From a checkpoint of a small transformer trained on Wikipedia.
Size: width 768, vocabulary 32000.
Architecture: RMSNorm after each block, rotary positions, no biases in attention or MLP, normalized queries and keys.
MLP neurons of a small language model. Each row is named by its layer, matrix (gate and up: input weights; down: output weights) and neuron, and shows model dimensions 256-511. Each number is 500 + 50 x the weight over its row's rms, rounded and kept within 0 to 999. Numbers have three digits each. A neuron's up and down rows have the sign that makes its largest values positive.
Before each neuron's rows is what it responds to, as a language model described it from the Wikipedia text at the highest values.

Responds to: Digits right after a thousands comma, decimal points, and win–loss dashes inside figures in tables and statistics (47,595; 34.3; 49–33), plus some mid-surname pieces.
L4.gate626:468530457482593480461579534467448588500545500493448479511441452468569524467485514504596483503518456485561519540507487527449540599545560542396584491490589491534504482494537348626544509521510518502537618606419564459402509573600502597536494506474521553492497482436562535501604479513533430569540495512566537548539543484585487633463479505566473486449382384522480442432464517451478551471511471428598525489517535424506533474603484600493544584471428502524550411406472484525447517599444583523515509527497574558489522485538415455582454393465530510490516486528492536593486498546519437479603644549512573386452535567440394472492501551432524426475528504565560550459510532495453548486506482557490559489448462499502616421552539515515497459547590471497448528454525515434467498528505477
L4.up626:616450531537458451512563437536551403477426528537450520599510478419434425513604435509513390555571444524492556509509500484529521547446460492518507548513568563520518507648607457497526541465515541437524512478488535538554429502499514625564512455477531414444530571466483569550499461472581508530493529453547458456454438481545530458401581501482542500531482472517487519408457583502517523539486484454463522500478495531475584611508537592473524484547503516565536469438514514564425526510316555534535532553470518471583507475488414541450483450505515515521475523472461510523552460476504497478617482489482562469436510445546491463550495538480515520437513499525528567607524466554458564486418521538431533491553494503499577465553416486488578464513494467551514431519424460445492614538483587
L4.down626:548554529530482509482423528588491455528552507514495475433481571508572407455548476541463540541421487470501547538508482381519351534572482520436439478468531508500420524544405451508482475484570393563520399514446513521556529513512527443503504478413496482553518508588537468494460626446431540456429476450569463506484514459394458517514521470547506587540559574456449401432477466483513579536486462587477503572514460514433471449427468529542452541511458492479495436510450445444534527536551645484541492591510483505503461521519449584470476513517508512518550535429567480510480524533534557435504491535510566549513477456524555462567496518544506494525562516569504581514497461548469603444568474568581522526407535404498522516444439635583527470414502541510512498517457454503522542413447555

Responds to: Final head noun of a noun phrase, usually right after "the", often plural or a plural -s piece, mostly buildings and places: house, temples, neighborhoods, shops, courthouse-s.
L6.gate1240:523524596535472455530440508528466496532501562399379457467538531470439551492509533495440464494430484661462551494489525486563497508532490527549444515463417449504526447564433457466516439498517479531524500501489413474467459491484503492603484558459439539560428585412433419486393466441445545481442498523538576517505505514501446537468480570536503488575492499509508511518489552489468486408484524499529441520529547571431502457508589538443500573546450502491543471503547567528481431518548559524544477503448515554438616583365477534437533439463577542537515430514554487521625478500516490546420464543471433601513540426535425474475558460444440468492511596543568510601389481483497391492421573418440520494538518476485471555481500383531515416506393560476402531445506479476442435639547420
L6.up1240:399477526598547481483439516486456466474502493440415633535522427492505516474406435418506505475502450424509552485465505443466450511560437484449500463510503435499525410543525532530489506532512476515575579539451383547435533425476500480545516578573584508592532447543489403473552438476517521407622477432561456465421461500586533547503434499346589563508440461544542494507447528491477530418489495551524497460475430457445545554484429486521495406392421504537530608550514444488491511397449479475552450573517467517530439520464521559520555588554573536514480569596490460468548457543561461463505491489502569531389545497447550546510538444572497529399546555439396418483441451504472472443444524465566501460438467485479534519584524373468394514433622551460550543544469549410510450521542474
L6.down1240:498619536462413490443421504562542598531486497587494551475520508467509431557572454538504433473532497521502477494547495506466556401477494443460461581401420420471524541548477494587447479561486472520533487453396485522529507521510512506442566581542561443567545544547527430496556446549483586629496540561486514503625513468529487444498402523584561491503511517465591489513475407424544451473529529470597490476448451517513546543437475533415453499526513481521437542545425565479529481472454534483574565426470519452461520483437458505560476519561556444471532503566429501560451462476600514498519469464488410492478571572546405531449590522441489422556475507588490470475543525568466480550547555487535557545442473510442511494390573534562561544495496434418436581564519462500518405416475459

Responds to: Mostly hyphens joining compound modifiers, especially after numbers or adjectives (long-nosed, three-dimensional, five-way), plus scattered periods and word-piece suffixes.
L2.gate1322:594486562488492422572556468495449526490489493458527455533532450476462458418414487548542447497504429544432470472561613568501540507479546536605474457522469509455530490517583436528503550458415556468413498552606449511462402493513461508478534443559485471541492471512572483599465562463631493500530503419476490426649523456515577505463408532534516514551491516558507504497521533434441534471476490514486428406521476544468499500499479522429556521576493523484536534481526584464590435558514490480492422447462495479454560559481539487498490391521499481611550479499520510567543418609432510478538530457461464588452421509512506394499501517554452547531575476493544508447510420448461584400471457495440439516474518501529474294399454450510460512513511466485527525482519520391493547533552486
L2.up1322:532532432492504505525520468524339480490484480472401539571518438452487508443482457521416481546567471500451548414586541542446471459390516556556532473454557559460478562520507468487573562572462499389567545486505467561444494537516549557431558517471472478587525588505594482546511516520407582545492501385567547492470576519532513460540474541476520436486450478437497492537405472432532527499511498491504547533567438425480437416557523413559570531527465525457452489486535563472439463498486556573510448531437541557383505569478492487496577580558559465458427482480484489504513467528485482504510512509593526500487496451533523477442490534497461565493525429562475444512597502459492522507597550486476567477557495500482417400501503429497530481478540510550448445519473485556452587541524496
L2.down1322:529586429486506461497403543464520507489483489479480488497541473488565425476437526491511453483447486453569475434523491497435425561462398529585476417381501451615665521467482483525582443465475481503543498436514512509566454461532461512503481528492461508568509479569450474463499514434513423518506574489503520449493460501545436488536572553487486513438453448448329477586521531468523480513547532464486533469413433449466435470455523524490499529407544589480435596499532487517559544577483550478507556529478484586573442512519418411540512519554599578445524512490420480433551523614608574514554512522444523523527531432541468545532498479560482542538554495467516434502503504463541426445535536457483464425440542556545484487508447477486538452455387405472547542571549487473494509503457482

Responds to: Fires on nouns or first word-pieces naming a field, medium or service that modifies what follows, such as radio, television, medical, cyto-kine.
L4.gate160:563417514447541492512483519488553448504477545487421573474582445518421493504516533573494425478507492515410425502578508547516410438454428584504500529545427517458464553496458538378449466539543445474602529507556557435458550522514474403479527386508441564478514468441451509456550594505498575446464497538525488501536543561473465507486479451513544478505489461516535428503518603483496358518495454503491468535491503520455508538503523608525592386409523521555442528546509508481627440558510459550525513409461540545412516501400511487524513608551410483577504552503441519455488598393473451511488432497512485480550345450373450537452464443471526524508498444453449498579491432556521471478468566522493555560508456562433552482472409508560412491402460462562623439495511411462461511444470524
L4.up160:499381471421604531525558537469514433513555512477517409434561535535404497544444505522448472478520497511484526466438550479561427485432430469436459515438522506559457583559612535444507594438531557469595511520486607508482448524463571484460534419510611412481511478518506544493603434532456583421550549553490544469494445437485479423507464469484614418508468538566600444513512509505494507481473419500540487522488439490516558546522515540513533503485564614517541443479436475394521493602443454518565544477564478453479488564533441559638499527406556543476489498464562534524528511492492494526467481556543505501517457428381445528513517586496521538368557483520536484500446469482437588512470392550463435429465423596468498434525498519478459358457401489499560421528497503452523537492432520
L4.down160:480575490477510563628465481439410489424558559494481483502430533489434528525507498463529544480533480429584546537487526497542494513516559405472549499488504490538483465523582566363434426500561456440545564543454548587512413543454479437635449488601565479553468470490420512492526498433610493373586433572564424557481492509506452420538502583546522531477609552480570469457578500483412536481470424447527518602462444515553510513485433466442516500565468527506441437453466386543541512527566554483553509493490504496568494574470556562421555475530498515543545560457506485530480519499520481535481515461474442515424457434445436522463553575508468539553548379435548492532468504435473524499520579453508540471546518541517496460475453482537478536552583522438516526561476528498394473483453576

Responds to: Nouns naming a person's role or office, often after "as the" or "as", such as chairman, chair, head, mayor, professor, reporter; also some subject pronouns like he.
L4.gate1614:421530523517418506628546308482416527534448507542599436559536475570463463579536537471503480475473535467592454514529476475467496576490494519517553497527550498449535465494453518499470494471456486512536595500488512479506552482422468542563508490525480496536476531548430469513456582469468428499547507447564523454553437476504516535478523529494491506511468443515450482549507501473531566526520526540626431583478540531487450427576418478473553488463459498455495548495514440535589479492501430481541497462503489547410495599562442578442521537464453478567500511521494595551524446525590536488511393545382486503520416384493458509400444648541465501538568502494553462484482608457517518527485492493456566370415562482432503469489463471497460472494447563561514491545474448627559523549515500
L4.up1614:458572578441479521428575443443530426473544577561497488444484386462483529491537545568465591431559570477546490484526473448559459533559557506528542487501511492529546407553426556536419500521436453527440426548547564565521458469503503473592461525508458520565512529530453459536427492539545540482456532510559494530488506503584485476513560523440416408530412538607482478473475497539557470444540483513530571450540507564511372480512492506537459493503506424533441539471518460548501474400500516426508530560496442556347532596499507512470519467519464551624541539457568489461474474477493563555494485569535520429530386470467496544435422478557445514525494612543516546412526520527473457447542453511476514578458556517523565450617566534458431490497463460464488470509547578604498524468523460
L4.down1614:493568475454470599491505413521513532493532515522482543493570504549442462478431545500523532594559514465522461488499508479533470476486487467466517464460574569522455556464485603506520491460430486445580560532449476481513512494501488426492506402456495521419494502492484449513399516468455553551656582555440548439534444547516450469486504537578459490434495417426588489479466476518481517529530534454533407445414509563518512566520498493488457631511518523521489477459493528588513491510472582485535535488410455402513527514550561493494443613583480559436551472545625515534563580552593550539455458463463479569627445495515487492465488446486572540413389468465543492574448521585569509455520447528462474522467639477554470534605540451489508463511546461611523439526471497374570461553553521

Responds to: Nouns for a building, structure or physical part or object, usually after "the" or "a" in architecture and object descriptions, such as structure, roof, facade. Also fires on appearance nouns like colour and uniform.
L2.gate1740:585479435474481620540515549513502443493482436464475504534535504498485524583438454523520533438516407511469453478486534437414501449603446529455621495588440475448543512489437377436464518493602448494504445439501542493558454479521412473441556589510504506500517537547437517461548503532522507428480491472509538448522388461425500391454375585561453567526530438437449506490536418661472517391460485439492540494609450592481507549571594536449576549496567479413456507509469560486475520584447532505567554466435514490561450501527449576455508439527562480512483461545480484483479434495544562505441479477570447592424548576527465451466511533477494422493527526548558481591451469582520522568492419474470464448525496531613440499465542491501559526522484567571552412514481553473487552522501496
L2.up1740:522463542581476522545554531434564485494478508471520550538477491578510398500543509438628533424493451512433598537566589425461546386518379562412571521472525537530543582485554463593506477508563507528538551552567645488430539481481512394490479529463394533482481533545412497457557419434519636508489568547534487471549516517410523500451524514490446502524569538497484552499449567484543529403523541484414530547528520446429543492481513500478579478484439522482527472450544563502502465468505493521521520571477420541489459542533431467500500422441474472545434539469445501531508448504492419529453513431511511511506457583494513415528534561452559425507521483475530428529527540525548448461504494482539400487523488522551501559427561445537451570530485423490440559489538465579451433408583544
L2.down1740:514479453409527541522498503520463588480505439537476538406523504481523456483497599466507408527463507590460434475514465523467468558556438480440487495493505465598469488503515509489475452492493551448534478465530520472485566420461526530631471546394409529410456492443485521485544514514510459539528510482517599544430519530357451538497485555571478504451400552454596408499472473519551589502490543527536456562446473488557400548473421542459522513537522494541490554544539472525541525540532509461477545519441522400492515564572546463431552497556539528465526516526501552485411439530511472465477519529446452535485543512525507460491533510434450494601548463460496556515415450445445501565466552489416451490591516527483427443546434519491555484476559666568466496493564533489444503428623534

Responds to: Nouns naming a person's title, rank or role, often after a name and before "of", such as chairperson, Lieutenant Commander, and Bishop suffragan.
L2.gate471:488517482552450519606444532495523525523607505512505551507454576514551457534422517503463594464456461491582530405470445524462447584588537435437503507494567559575531514545568518516468547558481525451579541488551465481535438423402633443513475471443555426476499528556551485501441575483523449562450568523557574522377572488470506546454412445494439523446408478453517556554497518448498510475491479563496492482505507574546404492481557461497520542481445520582596504577519486520513549524533486496519440574518509506453510514569501448499600509446460512507422499562494438494458438482433547554463582471458591588443498485487506647552505568481451374573565526560492504479621552519536556591469552465536516564546463404529536490426564492436497460580504459478425563489467502503530448577481522
L2.up471:546439529486610439503495440461479536574516459549473523488566487574556526647609543561539482527526494493540466483493470529528615548560474502577453554556563569531466520520471488507528456474499555528539590393519549483524506562493584552543465462509502499472529379537531498477534513530552535482516534422479480471577366432537445450456513544539512498414484545414569514496477571591603500411479525437571450467517445428458467614574415448451505499408472525521537544461407511451455588473512563452505450461412469410403537478598482469550504512454433487424567504492500543470629450542474416496451510521493436523530450504428477481572549465535490422431495534511486514477503518508593462473492555518486489542520545463400502470356511517432530480421615503580542646533496531561450464468478455
L2.down471:399543524401409516515576452567551523518491477459521499452423438476481477434571460488489529528522600479522442575446565414504469459467445415416421507474496532456563541547469559455524501440532522497535506445435518481520504524599449511425495461506474553488514469529503502593544512492556533426608494469591556439491516421476545509467535507512621508619593504484598455500470518549453479456514606466515390599447434479463653515514485540513513531498539464461452553485475531511531439507462519584483522467548503565537451447494496528550419495565530628608525547582465520470507461480465528474411475588568502440465527459475514410530495504491422526479510394510422460490513443442425575449599467471378626400441517489480538477497489490562580556504570459541500436531424547382439569561496497

Responds to: Base-form verbs right after infinitival "to" or modals like cannot/can, especially mental or revealing verbs such as explain, understand, reveal, determine.
L4.gate552:429454458481531598428466534578484587467463611547575477429472561456544455410479532505552538497511605496439446530511532486451490457455444509515531591414478475484507464449434502570532483475446591455520558492567428496481464516567542395480525375478505530445474481534463500538546452488482481503498577527424540485376466488535610474424584499608430447434521491480483537530468459511509560497454473541480424528498561504487552478512490523431430536556509541504478493528619527491477513478442459568443466506541475529481616509497513508527589555502515552475423540509522519502490524505544543527443442469492509506397450590575401524552539469454484514505544529475469478567515346560346413475444622525597456443514623448565455474420535463544484426447525545508499566511585519480490482492578494
L4.up552:496579579572507519529548583446485554515506483479539575546502507466561380519472504554474415492582497451470444452491504522465502407558433436544542546533570528493531455407490623448431441564507445386582434524556484500521492509404591571555437592402445450426587539535407623495548435425495545534504526504510474505546509453472411497535544495483475563411413398509549528630519487570476548539456608478506526490446466462513499456478425427505500480502448536451512536567513545345562523451515498508555553490537494472469474422509420529461510410478547529428513600528490528521520483494571487514479507496524446549548524477540409515538429479486534590451475517507481547507535545539555461537531499567574519512559548504439452545508516444466544504502537601455518452427497464599481535407544516
L4.down552:553476524521456481453545563474529507401456428481532593438488469476457495457534506506493486373464507515512497466477495517435484527409506513449460385483571496515493552546523465479548509460543501575420435517517599421565490507493495510414487460504456509572531454419542513531516550548534537518520471566468527503461480501516519582495520417434483394534503431446602512524456506504451456476500445519455546493459497555465473540464503438533561482486499432453497476428507468406457438533530484463552521484525533552535481519529525548528466552524542508546518495459489508480563515521522477514588461476394533573576539458462521527529492531478554467453536546495559549512465484545434552481482456473462514578479465449493439496544576507477511472451493465564493505509560576453524435531547589

Responds to: Tokens opening the head noun or quoted term after a modifier or determiner, often an open quote, hyphen, space or bracket: 4-door, "moon", shop/house.
L6.gate756:539476546555445596539481485406487427436532504457495598487525526455503415473460431472484485523512511558459442509489584537439410558476504387511497572547488496556582535479564520437535588465570435512455612481347484529500522548585385457498426507504597479483463470517491567513467473572587549508440513515471513451572472471438585534526449544467440519504542487559583493479496480447508528554588503542512507516453467485514478444413588480489486418483447491463521476581605444571549448457527486579515515505524540693528556565481532440416582530482491546546468427519444455508504416528527456599521475487579585510557528542506395544423527506560401554464477530521396543490526598566513538552489488547515583511569459574537575521614528475514526378410547470463528448504531553487519432469513429
L6.up756:515562583488542550515614491503539427548401392484496580527450431530487486384555571435586481494572564477468476438469487509483460453468395484554515538627405468511558534518476456512533517447554426498465587514518473476483556554501455502459431505438493499476506397515492570572476482406572638568459473449529533447540629441478480548501504374547467522533492534538524491488498515502548466618538559475450533484521486522431516484540519426615503500491533468503442541518493523513476492536581502461529495505537467504477531499456455505405431565497549530533514508402379478480512570519493511531566496528514605512490524476469468423497469495459458562481442463542518460465537567500464604493520488556416406537592452528556579506456454495471533449537496493544460489542477465535445450579481465
L6.down756:556489602415571480500505513463473476472547468438491476464570524515489579527471496459482412502495592434559528505482476535527527537375517564581621525489563478461578424491604523444439502521509499535438674527488594499405560474570497587504469460468476532552505509544502499449488501637463554451450421509470474440526620462426510562468470509460459588492499552478473480614487485515484567413477471537461470510635573586431428511529490421557488503549564498507421513466412538522580424510570452505567520523438490478524466434505499433494521523507552523458520485532581516476471467466489527406435466500519524548552475444520574481487507506547474534507548530436423445517439587515473515519481585414473413460574527464575507463502581515507511454434508549523524428533511521597563425459514505

Responds to: Main verbs (or their final piece) just after a subject or "to" and before their object, e.g. link, criticized, promoted, sometimes a verb-tied preposition (sight of) or sentence-initial Following.
L6.gate83:521491553497501509433525531510518459471509491559335454495463526507591538475546488510492474581484484622581455525536542434407523509463523542409439520472468576458418539463558483544447507549445507421476561404503477439560533514551499491514466432585490589508415543491525566520451519433464566492594479578461492472560525535524550444459507564502419475483475424578462445412450489572562479528542505469466373486549491526549645409533502503523412480561550516516509378442496538517558532501557432475536542434425525569603563539542593572470517516423539466470517564513489500565389560447558522558484435416486519486491508472524446436456456499397547532486513428525436532463459545535437474583433525502472489549340458574557542433476581518516464470480504485415468541510440568504517415452459493
L6.up83:457556396469507476540562526545510436546502459396482542494522487432561559522556492478489512546492447513515508497480552575482444514536453524525489487516403483439587467580467487505477471534533543521417568568548563418526502528522500422457602588585546515528533462501614475520485504487479455446479458422515565499488439530467471493531571438482470482502513446470546507436462563541472516507512500459467602514564552483594595490482544407465493412503573577502390363533544367500444516472514514557385451527446508557493454502574484455622528507496414500510528401441524531599432561583501539567517469531570474384549531492451468429597502493527515522428418497446449424478502602502568628503431469589588397550422534566553552463525459487498476508472429500479469456468515521438521458509542563
L6.down83:509475474580374480471491545504523543577409494478568555518526503538537576490581469498513528405458498544511585532366536546539445489507562530543551513503441504433574445472549487525601491493514526570424535488493522500466547459495478473475500474441455553470526490538497556543517634511467527482489528533547563529498511577550545511568442434487485486438572404449442510468468515515459548466448441510456420464507443481474556496503421367577458467476510451515451390462524466497519488546464441404492500474486565464634469446477489480484471516541443517525556500479504514442533482529540486394442479459538519458505510518505529553439531492485521420546474453484477547562501459479501499560526545448454452474506570464560412497536492510486526495526392442573454468554554542460532444481491436

Responds to: Concrete or technical head nouns ending a noun phrase, after adjectives or qualifying words, e.g. timber cornice, unnatural colours, ESM system.
L4.gate96:500486398435557496517493486473487525574572485445599505446526514551558482524474535447535486492480433609410491567489498623477511432571537445525526584536498464508553441491500510561537422525552509445459504523476521451442410464565582493415539543457501512579566458485480475391512461490394523483513482597460504496533414490420575588500524551469519550429458470514480500543429520607464437524442509472499498533606562537467487515454472456514508548504458464618344511506472494497493467467489436578454652456459536369486468462379533503457441504493475443461513480475447545528451492419475437478418517421542461595471558544548426423504469488553440508531468561480574540492534489574450506500508519525453529524410520428541582417526468550548518461484580470557489461583497582452487478517541440
L4.up96:515496473540526513542499522471466497475446436457461574592573481490609473512473423425596530440475504490544502498474438400509422458433519501457635527471532441544520436524543678504426571446557565597418532568501473470436429399507519530540419549500490597571535494544427509497471467528530508533450587398482463482461486553493584509371476573445509572495551442587477529473441398410446596432499442538431487587531499452480433389503397460509532435489508534456536486502536443526561482491522518468549449486489495497484493462591525475542577565536460533604562588528566506580491442503520510535497491570557448515497535514525504473506540486416480434510607499486450458529508465470565478508521424506589560597536471507470548494498474481504388502529541518469472546419561535477512543549534406
L4.down96:537392522465460417402424540466552525423496399485539443408504463461480476556500532385552516472525508577523497464457487656512531441516439560567548414631485503419648498490502468561516459496553524465562500479488509501575483539491522453504512562520462476508506549485467511526476464491503479437454570479466401605544530478481473481525520441547511491518498515483644579415543522540458581503507557495492479509434602441554535532507417521555510528490568453524497561533504493526590521529504487531480501512566523439476477564522440487490502518474479493421559350563549527509499501521469449454407468443501519476492501495466528410470426468526444471534450450447581516456440531519519484481535519590510603565484521551543478461464434529516529419513467445486468524521516469565544488436540474

Responds to: Role, title or kinship nouns in appositives after a name or comma, usually followed by "of", e.g. Professor, king, son, leader.
L6.gate204:448458482469522541538483529532522445466504493468514498557477469516494552534483496494489605476451493569486522510462462445504458447447422552540541603586507423449456555535470497546366575474481559521520543492490454494530561491520415576568521483506522450521476508492457482586443438585396455565482451359590480514524557557513550493509515433541537537454497544613444581469508506443596464532642505490487519544525470559470577535465541525478376438497517525479525433487454503496416488441495426614489460597523525599516449477623533470449546452544539508458453499489494428492499429464580514504502461590503519497525518540529527512487551497497512485589507496546446439463586531449511472451546461449505406552440500424492490511609528440465498509504478490504483509472544490426413563500428492
L6.up204:442494456416532578548409509524498509500446464498555554480590520531477532511441483513592532421529495589517427508499448424507599473480398521518497435513456457502493541465541487520375482386501538438478362512465579540447594490478381546504532456469539432532569515459519403480527481453434499522431453549506451451510515583476498551575413411541519499437518520608450530529518560400535473527516409446583523612502473549456514512472387573510555405546375501473488470497448586533493493457516490572522464573525522535539474499586500559457580484362419521497519515491599525479594441461609587498466488511492516409474535438534527574612418447576509487530522523510439546546575371563481541516532513431513484541432479543418548532489428442527452436441542462439498583453497472518464525535477542
L6.down204:510450449506454468461623505530534501505489554506496454520457491477403408573565430476554449436370516623489523424566460560568439480556528465551532632544533543509524459485524548523463587550549549568482505490578517509480554506493470490520498591526505509552463493445468467481460475488449521488476493396587549553512459486484512543587525509486502433526577519471453536404472530528485509459534429602507448479475512536508514532578496565470382505512583459519510507430554475461363473522504528499436476475519472556506544540423538522502555470478494425448543547481542518458436515490624586518469535462549607492576441475555451525483417487483467583495515437560516515486442539485417482476547449485487549454450494389510500561579514446577534414494520435594511519442519401552542485469498480

Responds to: Nouns or word pieces that complete an expected phrase, often after "the" in military, border or geography history text, e.g. land forces, army, border, coast.
L6.gate140:592567579488506544529514480420493567604517530454497537546395549541501527538512466453471439505457476525524426554437475540573377550527440542417404551501508420580518500446528562551470518476487538524489534576451508470530574510441434538572462494470423444533505493565528514549493474496467515608477536467452519588489478568472539528426481415534489437597503457440590509520494500529451519502581522491492439458469467395490508581396443606419424484543450523394534408514528491482598474488543447445482462457501549524390462592497511597524433434447645495568494453565452489527488559391530521441432462541480454512499485477505546440560569555510518520532488564531557479535509399539518393480530538454537471465589465549531572504516480614485452508504519430550538474503452509497474499571443527
L6.up140:470454527480412392513555456494451548484453460504510564493497534400443512555477508580508408463443555477551493440455516502487517491467562534536497459498371492633475416515552579506478610460485467444531483501405471531489558526445449546532496485563454488511507467642458466502454528548515544496541452523409537577497506458445609535580447403507510472516552567458559495468449435558456555438560468469427445503521486418405547469496511484505486528498432515374523483562521502527587416510448522454454588473527507356554487507612549460464497472552503541489411508506475531510555513520453467469500576529429470524493466535513611534537529450570512520506476536510475436418546448472509541502394497506504505556399514497456457541477482463509464488634454418588471434477513517434592486536521503
L6.down140:511465497495535474588529492447492494423433532565566552426496488450542478498492460509482378485484456488501493414561509600465491510555450529404468535499648527497565558447512455564512608344508544502424533429436467491507555461540481600455543390396482632514416547448488473486442557489543538456471485526512530548530508517546520428437490411505434477470481457547469568599498545443537488504493492451528534436444573420545499583525577551393555530578460436437500533590520419386462486496491444525466486514538516548363512533524504508466533506516521535429453526507419551485490512414576419579457486463485418456526489514416482512521469461543501483440528571507566534536567454505541528593577501432502502448434553464562598563496580412477540529540475519517477447496534495503577448561556440

Responds to: The first word or piece of a multiword name or noun compound, often after "the", "a" or a pipe, such as radio (therapists/airplay), Land, Air Force, Urban.
L2.gate1633:528501443554517497535524475467583490522527475475501438493527402510426471522481446532560498414502394536489474442493415511467551511514521526431508436351500531540503550510478551432550568432382458476583488527512474562458533500486612557548470482381500507522485595501603566454455561528468522553553523424597488625563549512472559517455522466600517505433424516545463579491543503520581564497497470540495496531498540471563527550472454520463513564532392538492431511494536599477492495506549608510535513486435560492476494411501529479506599527533528547606479479546585555638436547462509457480503433462529430557585544473454557537520549560545564566508462510422476535524515546557453429502414539480523574491447502479534520510486499516459533433485547341501511442502497540528440500573456547
L2.up1633:505433367419593490438579542612470437462449520584629479511495487503477423621448448523539500518465452441550488381449528483509472500406442545515568548499512521558538451475494522477513463592642496507533503499483471444522563461557541487522479478477475489423503565550516356390472531469450529481521559562459493539494486557501431416485514476546618458479451524433486466475548491460475471542525539506425434556585506555550440520509487467548504469492505597469448445516556509438470512475556516422583487480484549529478426552520435429460549429517420473501494464447477461501496450525452503453518488469542474478598470511545463456480505536483496522595469520511597465469453582501457442448492453407394467451527598594526513463527519453446518499421518564572547535503521435520509532580476516
L2.down1633:480564521535517598640587565537534529509533520448547473504539455471557457483532439502488454575523445464449457486507482473487538494541540541457505544419531531522559563419539533408493495454523475481595560511477575549553496572492571498505454468447462496532392607547552532553471627519503538401465617401470461638491377458546475475525482510579504490543573528580443479477504425532511480518584432560548450585556433424474462522500451577574484484537525469592476487467490412461527571544483541517507542523418505457544497391574560412459593486532548460464516473524397454514434515452502510481419479486451435487526469521496548493484535499452516542424504573459493552528530437561457589489517560547424488492464497563489588492473459581598401555389506442577524463506419497440444493547522467